Weights of a small GPT-style language model, trained from scratch on English Wikipedia.
Training: a variant of Muon for these matrices, 1354M tokens.
MLP neurons of a small language model. Each row is named by its layer, matrix (gate and up: input weights) and neuron, and shows model dimensions 320-447. Each number is 128 + 32 x the weight over its row's rms, rounded and kept within 0 to 255. Numbers have three digits each. A neuron's up and down rows have the sign that makes its largest values positive.
Before each neuron's rows, "fires after" lists the tokens most often just before its 100 highest values on Wikipedia text that the model never trained on.

fires after: ".", " Bo", " ."
L5.gate820:156082071124191191158084094146091100152115096122152098117122133117170162118139116133094134126159107147180137093056139089105120152109077053117183192164161138173160084122133149071119089155173098069143094092148122118145113103089136169134095128102138111132186144149142165120123165120116118097109122119149139206151169112077119132136205173149174121122188140159084159169160150104120108168093
L5.up820:074125116105133129226158113121102178159154106105173124113117155127207131136165183120148102104121139135131135090103156091160151118130101073153158199152164144162142160139100107130102130152183102065131084121252065100103138168112111114128126154117099122161125110151139078161114139146114137095106120142162120158107058138069121120121124124098149091118138155121108163135171148100146148126155

fires after: " |", " (", ";", " April"
L6.gate1044:181176133111141117134135121117150107163107079129161087141104130154133116149195144155135175127077128153123078192098101153081104120086116155180185145122116101082142068179159123102205152119122171117071115116147069121118155116145151162145101134148132130168152156176120092100135192165119117098093112130092116124121141096125106121103094134102107114085115122131108115135164150190158148113137
L6.up1044:069165165168107161114106112061137079151179089172133082113089131170131106168142129083124085117093171144098167084096120122088125169146129121103103143200117182154153111137122104153094128137158142047102144089162140160167134126112123136197104105127157172133117155108108099143077101151137123120139105135059162121095158099148096170186179140138142118103108136148117117155134101088118127142158

fires after: "\n"
L5.gate629:135095174100108081169123129188096138151108144135179098144139111106179128178084146107138115170145112130126182155125155114138107184171136195158120091067096078116178132140132162124128090111144109114112073164075096107095108116154196165155162165116148139180098104159143112143119137101144110129152110114160147110113145160156125103128211121156190093148087135113080084158143149102158171157119
L5.up629:138110110156093047102129128080125111184171122063159109172130118118133136160125074099120122142138152128095081160148161140118117149058141151123147182124117108103185064106095127074159132131192150148120081144161154167143067115108140168087093137096112089198135134141097168123123098153151224139137111104076112110169176167107125175151151197137144142101165191115121158160075167109095062082114

fires after: ";", " —", " |", " ", " (", " ."
L5.gate605:131192133099084156164143126102096127155125115129139142164135121109085127157078150129154139173131105145175117098055152113101148068119096088128107130186203128102148150168099093089155117128086149133067132112139137138172140136134089134144083150125176154130097059136119115113098134125079095126223076134141050107142150099146166152163151147094130190138112118125175161119094174097112111071170
L5.up605:103124064115132117150123136124104049123136114125087085123148132075140187114146170152148124127065128104111089138170096071118138155143137100157073138098172189101176129101124139176126120096116151090103149140154179116117108134125126160149106084158186101118105167126126131119182175122108064148084130084164130095181123088128107064111122146149168165126123089135139146126173125184124131140166

fires after: "\n", " 2020", " 3"
L9.gate7:143092070144130079153101150146143118183086134130124113115103092148168089125113149122155129104127119123146137130119100147151176115154141125106067073195162131134139069128098119191103119132104107153157148144163116161070076115187083132170106119111082164179138040121122111151089083172145130135151156167176081163127208125075129192161175173203172148095172081171109106096098110168088094092090
L9.up7:108091157120137133099119107142115159137122097147071068151157105130134101114183107101115123096113156030114192154079127139109179111130091138119117107132171141133125106136074117172148130088154129140202103173114120188172182059120077155128138099067150171115128029157161142151105122155124105093096160153145075149131184153173121142157127185148133121114152093112097163093129170131135103132158

fires after: " |", " m", ";", " download"
L8.gate740:141112154143145072146095155110151145083081086100149149099121151129139127102157145127103107114143138118133083150183117161156122123161100188148180111157053120088156126140159029152113145114148090129165145165115139120135110078108089098173124152113127154075133155166102087132146103087141155128098105136100141179096148128154154124148123171199103131103139119167127068103104128136105049136115
L8.up740:102076129110142091069117150121118104145112141153086084118105131119151097118107101118176137107208138116198131129204157131157047105155160156104193082136142132093117163101054124148181177046106102082195088137150150091205146107093107124130126132089103129145135100167127161138114123111135140071219132133086114109125144084160121123063101120125082152101127183135089140111086092083080076148102

fires after: " |", " 6", " 5", " 4", "–"
L8.gate1399:163159095118137103118128168141087177122187115177142030121065108154186138132166104156143125145133150089155113076116093172088133105156110098080094147137151067127084154174102152192140114128095125130126127097137112183107170129166076129128091149090148127192171120112087088133143121134105134110090135131075128124132121146162124138099175103160105102161105073120126126109105187148134125112164
L8.up1399:087054095110116092099223095117144130194094187115141186115139061139105128123181152134146114105101158143136127129074103116136110133078157099097106087115091114131147105110122094108114143153111126075182130109149106158154141171109144092160067121154100122146177136162103213139086138143131093138155129109164110109091154127173183118167143122117117160131128143149087150161166107138122142109159

fires after: " the", " as", " a", " variety"
L5.gate1480:141139150139130115118094133189125149144092143079110109095129151149105132155128142122183097154172149169071080122126212127163157147109115101146113181098101091097109096119057160091156068165126099116159128035129171141107183144055128114126147074111134143116104155093142152073073146099067094112168145150101128136104220139149137158179144133143186071163149142114186091151156111127137141141162
L5.up1480:130112097147172089142103147158086091081145140146091102079133110083108123118111111133115104098119092107117140120166114075164138118127140080196140174124062124146158157152155124148141126109184148095138066176158153116120144134163101092102093145106153173139165169077065122138162163175123100177103101130126152108125134132099155136145119125159106196156135098169108189102208109104122137115157

fires after: ".", ",", " .", ":"
L6.gate235:114079185123126133149109163101149145149137092111132141161144150137140134126120105105206115159164082167152166155139128164130133081094163198150155152133125113167176107098111129145091122079151161115155137163161102101137089139139160178061078147148104156090081137145170083137159119145110101168138135132170149194119112159075116146072132081115142125136147092197171192050206123114107112148136
L6.up235:174120141166168129166114094075110106107185105151067093142109146106146088149150161094121160162154097143153134068144146136113163157119066106122156118131160089194072135144139094165084114118146097152155136123062084089096135212094161159100128124109124173107162106112118097153110130164127115128142173152139122146119119143189104155057134101088117098123144114082122128146179197103092158130185

fires after: "."
L5.gate500:135100140216130080123119178141119096177094112119150131130150086184096126166121157149160167171113185119079119107089096099111150130148177115141118121114172145105102133139075154083153124139115152101139165082132135180092161077121182074106100142171123146101114152171166108195124139177119121152122151084195129164175120138138144146137084142108133176170182088122156173145146120186111145148121
L5.up500:168088148121138107111164076096150166167107217119114094119088106181128111155108138181074124147137166175137118113107134138098095097090139123144154162157183124157108128126106135088145118071089134135130156117127140126149138064108124123213129133111143119075098131147100150076092116147117147153135131124161101127111063106134073208142122113114145150161109076159147193156085154115151148126139

fires after: " the", " following", " that"
L5.gate58:156161180082098165116098149107153133184128110186147128123173139102113133150132084160136090128162150111135146134122148113130104140113087114105082112099066188188089106107133140090116097115140178134082131140116142130143088138114105139124167120192176175165109141124108118052106070124145119100174050113120116190163173119108144098153139133135103136147145149099194160137101121137135136145135
L5.up58:150064099124099105127175128140065106128091122096161105179081170101214117112203125119121143094151123149143101085125141132177178093146127126134130123094163132100125139175164125160125208093164096111170135108127136068116107151107167124124169126108128160151174143147147135152123135111079086081157080116108089147111100188109169106100104130095134151160196088143127108153169109178097130080187

fires after: " |", " 9", " 12", " 2", " 3", " 6"
L5.gate75:118114130075121162149101152162163157087151134138132159063140105167101098161124164125136141096159080107121032111039119144161095109155122141128137152190190110112154143104107136136128138081191129141111096185166168141168129116104135160061147122101165126079111146121091118133123150102107098103072091127112123114139138078078145071140150158111097101171113135096154122138103119087108152185170
L5.up75:154088116108113104180136166063122112120072099134110146149105162130096083166169133106134155069151124128102156100108127164108136131169103187040123201146125101125148156084136108132183124099133151119104077119146121081133118138100158104146109128112115166130129164094103152144091173166134128138117128139150031218121139112122166091109144148088097089134173102070174157108163170147153097129126

fires after: "\n", ")", " at", " |", ";"
L9.gate1349:119091094119091191180121080143118157168084117050140157121148093112068110148177159178114144096151147136139156152108134099151112153104174185057090131136115112131085190138096170114083146110152038143117070108124186199131097112149145184175142141092121144132102041128077076093130129177114160124150141074133088156110123125176125154122114122163079133209127085149121136144164070179171191168112
L9.up1349:162163137156106100102129170106134163187074212144077083107151113170145167089114122108174080063176107141059079142182158131148079146101101108124136128075081134141106134177126168141099059155121082137108112120147138150151085069134153152117182141177163186162065148132091090088130095103166136138129092103154149118144110114070145165133114160188107112106154104093123087140116056130098130070125

fires after: " |", ";", "|"
L8.gate1221:154128123174180121124086136109107078094094088166134199137114174087084165155131149125089156116131083163085146109138172137122051117174065108123153158149152116135131105131143135130067147132133081124119062177090117102232113097122125097143117114106151155108086096167114135087147054088059082107121107101070164114157118127108130168195113122099106125136139050179123123168120108162103162071094
L8.up1221:142064132082103136147092129069116188097093135116123142064165105044139138097117125049124150140187115093113102146149102101101103110153079163104168086154097216125096130143152166179140129098113136092112141167131146122166088155132079104130136143125123140136171109151103076088166094146050129145121142149152156139188100122091089149094086136144164129112104101113102065172099153162174168133118

fires after: ".", " in", "–", " (", ","
L6.gate221:113068111169143169169117108173119132158145162123066169147148150116187129120073127125139166143136103112132092168167171128181098127116092176119098102131170193109116135079157059070095110130113119104146154177168028129157111196101050142114103056137119146117160109135158137111131074132131071120125113121214120085146079156056130144059186082091084124109131202117078139112108152111177104204170
L6.up221:185112123174111129186075139146070088155146147098152182133152098110130113186137134133156101173157111143093134146141131164094124136154163095142088109151096186126138140125162131132136122095084153151174119196173072116117123164124153107098186122066097151140175140108130134111178062194084147123134128137159148067121100210105149137140122131100159084143130101140107115092108162121076147109122

fires after: "\n", " the"
L5.gate386:098147137105100152135140064131140116143076121150134123115129158089168113137125166092109104114155133129155151127135186096127146143128102148128141119122134099126083121174099121079108108133179111124113098101120154107166128148110103098107162123152131162144108088132081079061147120128134147145109094114156134130137104125051121133097117117162145106125134172145096155160141140114121160155097
L5.up386:118152090166171136110090153147098127118140148138126137064112085107150097101135166132154143163203030145144089130105085148141142155124153102094126146143138159148114127185130110160111159057098147150086129125151165114084145157086171114128134115139094158121083145172130105108113133143094074202154132121157129133165175114189193195129090115134165207133138112145114099077156142116119044096152

fires after: " |", " 4", ";"
L6.gate941:133071136077118106145110092105107089023094071135165105138150179139116144076094117078131137192127112124178086114104155145162065067141148146155146132171115095128132149103079130094167145108176147117140177068105133120133122156116126124129135168159078185167149141166115101067124176204128184129151127083164119135142090114095159215173109101104079084153102112095137104114118084170090109184098
L6.up941:150112157135131185137179111154142133138101111125129108079189143157085163140152112130122116105188163088125081161153120142116087176134150111133164153081124157094144115098116153071155061136118097159132148118148192138156169091097123166069155142129166149112084173159146100077116153149132176140082122039129087126121094087116154071110085124161053132143137111089094129097076190114111154161118

fires after: " |", " –", " ", ";"
L5.gate64:167197108132150127157138138151122126119145071118108166086164110141121102060177109133041087172139132154173072107149123200109109174154138183128069116147122124125135165116077124116202170139139118128162120134078164152098164129149133125129094081077133147143113184138129084149157208180150184116087100114143135140093079135134128103128095163106129106113138159134177087167086096084128157118126
L5.up64:121170095166185064107096114178134131166149098101089165129154127085149136102113047138167126174147106141157059154164126107156199143143134158148159081115100137176148108135114088087159150137142179143153129085151124158119049144117140133131092136173099095129135121145098083113238151153151163102106118124160098155116125150139109138102112164092118130100124159123137111115124143060080101121169

fires after: "\n", "."
L8.gate907:097119133110159087120131146086125145049136118112144117135125204127171117115123142081158108130179137097105087203211057137112134182035174122105131118116135074113059173166084125181156137108130170111105137113155155115120180144103158114171115156107106135088097144175141150088131109080189152089132167147153106160150131148124116130096153172105137121168084123151154094138128128128154141100144
L8.up907:089078104190085115117115146196082122100077135059140161181128106125147145122103093142178156106135088153145140147093144168155149111147186077156155158161125089169100103124133130125104091145199090176115134198098094123192144124116148147108150087134120136180128115109136138122102085096119118154127147149102124150122114120155153173145151135152135167082171149138122136115135062140093111101056

fires after: " the", " 1", " was", " The"
L5.gate568:102080100107115117144122093135107072126143117085132134116115157114118111117143110114133107108100169098102091140127129166117174151157113158116153117070177138143073094117200093104145125128124105088185141170067101154114111120133140048133099073180100121106127139118160118074154113132169133122123165042115134080083115073088120102191049133144111141179105156162106090117143125128138145120156
L5.up568:124099089080094172163125145122078098117101192180152119176109143096126089149018141118079131105146198129124140118125158136167140147129087157136168118097144170083150110053107122113095124158061102182123114098143130101113109135110089067130129088126143138127111177108155145112107087100132131136170094139090147145108112120120165122107092225153144178167110152154106073136166119166119130175171

fires after: " the", " The", "\n"
L5.gate1434:173141144115107080161068161110105089169144161082156105143163136089154103083162134118121096137145144062137123092124186163103141162107158164147149174141094188097095083148195119101120148081105189110155146127078185103153153160147147145096130119144123128155119131101151164123126147129095146207150109144152100129145189114121178105134118107140067151104127122136115159219085080132183132145102
L5.up1434:105137118090065180183115115170117180059175169089094120083115175097104128146082159153076116102128168129098106092157144093136152136135107077130114084113149189155141117126158103133086117114071139124178100106131150103125113148124128170119103129139093088108052127099134130105136130135101112166177141170120149104139105079136069169129182168185080159158104138132162081064146103160089117161084

fires after: " the", " The", "The", " of", " m"
L5.gate1030:052121152152083131096116131123130172157116152114140110165182116093175113144101140142098134105154144160113080066067136083116121160131106161126066156167156077111118174094127133083134129066140151098183197103121127129098162154120140106148116123123155095146154151124193103138103091121127130165120071061170143133173149158168159068157146127207152140125092162107094067113114104170145145220146
L5.up1030:176113152083063121005111140152163137097129129127090157149120173127151130134163129119161071112111145131105150129132141121136139109076097136160101112156159218107081113147144145121148128126169118175130060121131209115111083071160093162120190102123105101110116150139169116098165143108203099155124123162179134169136108120146200145139106112167094166146120088144122111131080099097158114142071

fires after: " 0", " |", " 3", " of", " ", " 2"
L9.gate249:133129133081125159090104116108109143174179130097083125146101094129156197162223140058092119106090114102114137102172146170164171147120098102168158080089160150126081177160116138120107155162122136122098113156182176136128134144108064177160116118134198149108132149122089123112167112169118121161152134116074190141131123117135105065090129085117125098077111139122189123112107142134184136158187
L9.up249:192183121061097084155150191083107100129134119101132111158136138110140189171048118075161129084103143133174130116147141177099115140092133129062156136086085124138112177163127148117210085125074159133115153123135123115127163116214139106145106074174077169050154097061119101093135070117224093106141094076157142093081156055162200085102067092072130084094124094155144164099139131133097149139108

fires after: " United", "S", "."
L6.gate976:090128147106139148103116080136160145147101097113081115144119133138105147181196128097061154179145107100082130152180121102104141142066107093132035150102096106119116135129044091126146153134095109171075139142142102143183180088094098178085112098207151097210147139144142095134148125144184139111120156149146107119155073129075088143157192110130090169146098148148099165133093141153098195096096
L6.up976:103115114130134116114129114083134152132209107110153089187171085141144070161104162135119117144157128107135118130135153100152104119111144117119131132109105162083092143159164177077150150154113034135138095136169095143150149038097156138157128087109189147071165149164100116134100173127064166139123150176136115149139123087100105137123152175059141160143107086184056154085106129095136139114131

fires after: "\n", "|", "-", " |", " ("
L9.gate135:163169090080099153105128149120116141123171092113134121127079213094110123127167150114120092119123121118118139112116154120072150124145105152134163171105151078136143101094115144137148167144169140154134149119089147154142081096092092156125140103156055142136112169188044141058143137134104104106112142142141168108139167176086105130151135148113128165157140056134112150143141101145076137077148
L9.up135:163157109132134152249166132114076167125134090102186044103096113106163130146165137122128112066136117103128086149068118145095120102137092121100173146137160131168141172151144153139099109078168092099162146195124086180179145170099085123154083118181173148186126141103110048091114157087077161096146107131123124139117167128110122095172111150167125104121131095206152146058158231142117108069176

fires after: "\n", " the", "'", " his", "'s"
L6.gate507:130092128113127101092116104143136113129078081181157097058118116154109125125087056104128099088133130119170089109192130116080152130150096165169061133132112086147114187142080110131139146100134131117137167119109157140126157082063105125141116136188128194151096127122113124169132100127158162200092111118126147143206092095043140106167119125132140124144123139169140161146079152153114105160098
L6.up507:116126086120177159127102142106123130091104109123116149104136114187180115122129105140128104153154170132128082145160143110138107184186101129187054139115068139145144127159108158141113158109115146140119225124138124161134143100129104103136109148126112160091119114083140156085135151134154097150105156101132098139106135122070115151115092070128121137209211107133115165145097160144112082098149

fires after: " |", " Set"
L6.gate1086:159122177114117120117103102121144104090113127151102143120167094109098063131139147116177131116071177142103140112142121063076137180134109161158156114154115137147145095157115109175152103156182157100172160173120078155192086118118120133166132161132135121160134153138102147168188216136058135172107137144124112109091132159164136160104188085074124094104124151076105084119156094152109077178166
L6.up1086:162109182111142205044099105135192154151143110107128104164112149143102089139190093124115096125086124125084144181118149150123115112129129157116173193134100203185102081142114168136112055150154122141092121145105117189140142122187140209117189144153130160155148129180105208124144089160096107142087210107144086106101139107159162098089135105150091161170108164146125145119159171164127130112103

fires after: ".", " =", ")."
L6.gate293:053110132150221192186154105105090137111141109109104093132137113146114147070109149057079132164084087088114125144119150141186172161163119097120152178179117096172080092122108108112117159130141138149159133157143083084116091122132141074182144204098109170086081115132093083130116115167139126151140130130097117099080089152073118094144091113111075105110106114137131146100181194120064104122120
L6.up293:162105193116152162138115130097139177160074103061130153141138130164154157110143095027097094069155142093107127126084120155201131163162093131140096173131120138207147021099113111104131130094183092129091123108112109069095122136127110079157132157096111156111096116129088121102152127136104163122107179120140080140146045109085177108131037144109088083170107094106093159113186161113058136082162

fires after: "\n", "|", " |"
L8.gate1296:105116088074126139110156091147078151139154143106105105131103106107149106045159168148158116076108116136089120136131085140169156093113142103141175135066112148135108171131152076113104077152045137128153126113135148102127119110163135128131176164169138145129120108148118101092074122154076175193120166101196109144118152141088148095149182148130115162165157118171159181142110139116153115100116
L8.up1296:206138175105140172134096157148132160096130078134117135149134105072142143074132130072113097109131135087085128131156120165144148182120125087132095059178098082088135149148120119141157101122167162125099122118100120141084125129159088149080117089117118086178134150164098094173114060133166145087158138101108118080131192147148085115122152155139112159083172099145126145112157137188192129090113

fires after: "\n", "ax", "-", " Synonyms", " 1995", "ğ"
L8.gate1525:108134128138139147106113188186099127140145093139174100110083129119194181090137074187176113123116084116127165199162132112162118103176097130114091114124083179099144138101187107165107103138086093116064141097155055122101083112114147143091128106138219090123085092181146216107135215131162069144132121116128087073138151134113125114101138130171071099155106109175178132060185170081116146128151
L8.up1525:158107128160109139106148056165137122157080122153114131137130147129132142138093149132163120062158141127091096128163108100165149056148109164140174058091127082150166187115129184158218161093133098205132113098135170188075042107081093151114140107117126096175121171116117139132147154118122162107092153118103143156155126158150114084089110167111151196187146123133155139135163131048078125148122

fires after: " the", " had", " on", " have"
L6.gate1414:079173095093151098177086144105124117158175165102102134183089097132143165116082201126096166152120130181122115088085120093087115124187224133133128145146139106181167176108095079127119078110114078126127063112125133062149155114172060091126118159115095075110133181163110128087100155144190099097165141143116118162074105115090147184177120147118081073152138126061173129159160066171177128110123
L6.up1414:119190099074140099046180134148181167074153160114160156111129141119184112152204161146140122095116186114126140147137117110110124165203145109133119113135152127126130090111064090126158125160108144150088129167128062150161130186097074121142094108114174186141145125161096132172118109155171090146174177112142158146059153154140153125107166093115116125149153149093187134186103118122167153133090

fires after: " |", ";"
L8.gate1420:154167103092134158133070138097161128079144156133137126105148113096144136084120143139125170104120127130112124137154101154170182091140098149148167091170153148113121121086114097114136146132135067126121105166150114133119111145126104139143146168175122116156095178175112138139125147130149180161058104131205167073114119113141123136193108140183122095111075091107117150141157128109198138148143
L8.up1420:130081141178121145137104108102111103162079157205088161104152086130107071103143073107086148084146119175134093124116125130099118098147182152128134153142104125180088099153123170129025115115088162191094124148154184162085168136163120152142119135136105065154124105091148084120119117111153083119127146112192137119101119120138133071140097066101178125125093168167101095153139127115183086106160

fires after: " the", " late", " early"
L9.gate1012:164135102080182127168102124182120117106118122096176128148095142171179143091200149160131088124111096074140067188084132138138074055169081181158086074085119131161153102170161136111134135108100157101110112089099081116060080141090110177141060167138053126137095162163099218106168146138170189123165102134162162146103154083150122125141146101183073100153127166194123131133120125143161176094132
L9.up1012:121119144161120157185070152106121142130139099060127128115042116093204114131092151120116115104106119155091110117108160143073068054114162095074081081165180150123165123137139127125147118129125179154091083107100190091100139136059166131124178097166173065129126107068056137140100147149163084097156099121162147134103139142091165155078159080163138080095125126113164157160120133119113155174130

fires after: ".", ").", ","
L6.gate1211:171063117099104148166165090045131156165152116185131119063157127128177093150147156107074143133132101165157156112144093102122122071147101064160108142125106143129153129128102132159053137087097113198150107156071160153136150139146147125104142171123058116185126128195217119181141150115116127128183138133092139111122132144115138170127137156117093103181141145101103089142121153146130164109180
L6.up1211:124115170143099160143158069147088109105154139087150149122062119114092154125151183153168142154144138085152098087117122109066171126144096137129139177151111154080118102163161105165144190189168122113084102119116077091162083222116034110184116111150160146050094132113087175126144152128163112094105135098149107124114102100060110141183179107115156139128084160159129141124254116157072089131113

fires after: " in", ".", ",", " September", ":", " from"
L6.gate1173:111143140135084158148117120044106117151144117085113197151177129139143105180117182107113109160144122115134099152171138140120103054129097171145088121122143167103155092130172094097131097124114147102117180108059122133119098126128116075156050105077129142119146163116112086139162140122143102120121094156120113145120102132142138112146058075100128173076124169140097108146074117139114137093106
L6.up1173:145069197160097125103157107129165145164100114194122112154089123140167109177100099126153123071102070126142100136134155093143166142170138096109146094117067155092128123109104142137130133152133110089159136162109093119125123196112124097158114157140168104155193080123116115126145193129100183063066128136113125091136115125088215198122125108126131094116174102112115104135162180066107139112169

fires after: " the", " The"
L8.gate1038:106124150120146166142128126143072078155092119188132139156113146097165111112158147100151130111115117129113157145133127158128112126112078135099135143177147104136124126131172083132107159115097075124124118111108120092127102162176079102132103153155122122085100144177084176086134131091186153078198141212134170137118109130169160107174179096138128119050085172089125165130131179104122185163075
L8.up1038:108198084112148195139094132127141115135141132088071133147164129094136141117111090107097218079154129110111113178136211108146150169135155193136134151169139121080117088058124113115133168172149147207108033073130148117168118102067134147099146138131156151097169167179111185151118116125106135091058121107140112127110163132137155124178058151104127075168120127085025182077128198187114098127116

fires after: ".", "N", "′"
L9.gate1285:030053137088098094098114139089103116151165150149123140162131141135118130083157080075048106201130177134105123109182127112111113134116152121111107140119103113126066185158161160079104169127130133115131128119144092120104155119122141131143167140155140112114114189131094114049078158183111102150190130097072118102133091121081124155093139203122102085115140108097068219131116140075140122092191
L9.up1285:122136140064131093158136136133162108174190177121154123092127136097160132058184104103080153157136154128086161107125105112166138117160151105099133147098133157127067120175106134111127211148151100102170168100119111110094123141150079084146187089123159140168147127083078131109120142142057141149100155126091140156167114086102152146105106222136132156153146077138125089161127149121118109101200

fires after: "he", "id", " Fig", "iol", " Website"
L9.gate376:163152079119143123131126127125113053133160100132127123117152194129134123113162153168110063163138123151109154047134147163143123074093183138163106115119062147096135145112102121131212120094105140108108082135096106111078105096151121140124149092156147137147118161138165051129085148115108170123125158144099133142149173163160127113102127131143155059147163119172112137126063093134194180152104
L9.up376:151124103104108128132147148115109101133178141068098145133113122120128148055099117142120128156095093103142151092136123190153187079126122151102097165094191082079080154067128116118162163169118165135079140114196136147148187107099117103127132070135085111142145142139169156129095096116115089131225079170073085166143146151081139121130107126092131140134182133105101133085163125133097128122096

fires after: " (", ".", " m"
L9.gate445:099092109161141139147132101083134087096151162119137093177154164134127164103140131086130143152092136102086100148131186168149159091095126148145100114143089138149122108125098184222116067126176173068094090150147095155079159101062100171105148050140194127092070123151110172115124114140090124087092120089139172134141190206166127165124128132069155122157014132146158140136151156189160116133140
L9.up445:057102112143109052140123107104063075127182186150126124039090171139098083143135168099146099162139161092107138133166150146095146171152149071150112144166127106137095123142103117216109104111140107114134117145122084123137155197096086143108137063168154135090100102081128129108146093125147056133171135154101156112167160201152150074134099100089134163134113097173140128095169105062114136124140

fires after: " the", " in", " for", ",", " The"
L9.gate159:113084135064112092183157096127172087135126152133140170182131112087129153196107149104141141110104111131098118165124133113122126163135136134160104099164116083170093132127155152112187164149123019150096200156117141161140057132079119095054096076140171154112134100154113077079122048148168100084109099132108123182094158135115121097049069098134050179137129140127150103142075156112134186130153
L9.up159:095133134083027130157120146133083153097129160187089130087089133149165150141101120035183104070132123132151110122128083140139134124102133109122096125108197111153144100102059072170148150089093162079148125173086116129108137173120146157123112112145216129133099124101119158104124120102114115150080126136118165152139151135125167070096104147099166093101099154141159140126162135175112141110086

fires after: "."
L5.gate1347:162121120096113117089158144083138117109156114129125132155138078066092162120139120133149139178101136145126070158134124229191099096144232100159132171134103138101154147138118153143129164208128159116106134124133122184133145172072232120126149100109137103147132102095131135174188145128117111154165148146099135150134101162097124143141050102106201122141062090140130111145094135138115198069170
L5.up1347:166094120156161111127128100105143167213125145094127080154081170111045161150133111142104124111143103072063144157159084131124122180186157180076130093135138156149135129161092112106150135157118134116106128120113210113090105050087106086148163144095112138113106087145153103044114121166093117143170126042150146131097124100167116081132180088115120158125133088160152145136122154155219123079137

fires after: ".", "\n", ")."
L8.gate1352:157177197180109154142087145077139130137081103133089119119159158116162136080140173134106157092146201142144109143083160137112132100152000169153083174085085055142147064121103151123119110099097122080128108167093148137092112161134129114154103159141109197124056124148166082133126123214132143117094171171123114150083114135176152100141167091160123136153108152143122155095141113153081129124129
L8.up1352:166134131083140136150135113088145097144165181117144158084129139153128111154152119100122109144134137182122154139123090103139144118095104088098087133123126111115113158090161144193097153132204111125118073068110118129168146140142097113139099075149118120103098147141074112165116108170225090120167123124177070162108119072103137085111106162123122136113140105171101109077148144149082195158144

fires after: " |", ";", " place", "q", "S", " Pan"
L6.gate1354:158184214088179078120109093099120130161136119090179164097090184028145094174103155113223172134148141121115113137055148103167111117120128170130114146096198156143124120146170122048115099136143125137160138103105123120140167163120181106108105158093130176034073088187143103154139095102113153111103162096146146141148102130127114164115162157108081097153092138136133103088108143132150150157160
L6.up1354:137103104161127166085098107131155137162133109120116134128166145147128085171144129094134146178142118072127157120111145159085107065110121134190178167170079135136100127124126180136109119132085105114145143161078154137134103113165093105130136121105146114134152141134111129108138097156053154124130088150134166118136157081124146112088099155132052179150126117114118114153113063114123118125149

fires after: ".", " 8", ":", "7", "8", "5"
L6.gate292:066147094072136067115130157119139108060144142120142158119171119088115148149181164137109172181159153116099159123168123112165082128114105175154055173133132112114097148170079041129146161126068131216144111137135144135067119073102172133096101082138139148121090180119108172092109126048137187179127115139128105121149160138093140118123110111132130109185170145147119154140083118157134173178116
L6.up292:138120083165173102115181145130092171183127133145157117143131085142208113165106127193120154139185086100105140152134050124149112125124084109098096125124133181112164112135133140147163107108117098095143182157170177180177116082065097180152123196067127159179148136146198163134100142165083153103126131099123166163079119160136165102107128160153147137113097150147131095160151093073150165117129

fires after: " |", "-", " •", " ("
L8.gate206:079147112092125102149167163100160138152139071125131088148126205138118204195108199087135123123099112082143099095114089148088169084150073102119126154126140119101180112134072115128158087114092137093138084138126111166131131159113171101165179109162141107115094160161114111106137153075104113150115181139179128171178109148100154133087151151084099121136118143161070138102137114163122136086105
L8.up206:139137079129129095067148141153156109150142160102080122182058190152148115183143137131069140101123103085145089100188081115138102103118119096045143158151144125056111126150123046115140069123108094086129120167157108131135091142105100117157129050147157161120159062106171142137150155103104160061124130114099121161135101137111105167182116148148117135028121142108131098076182182175120204136123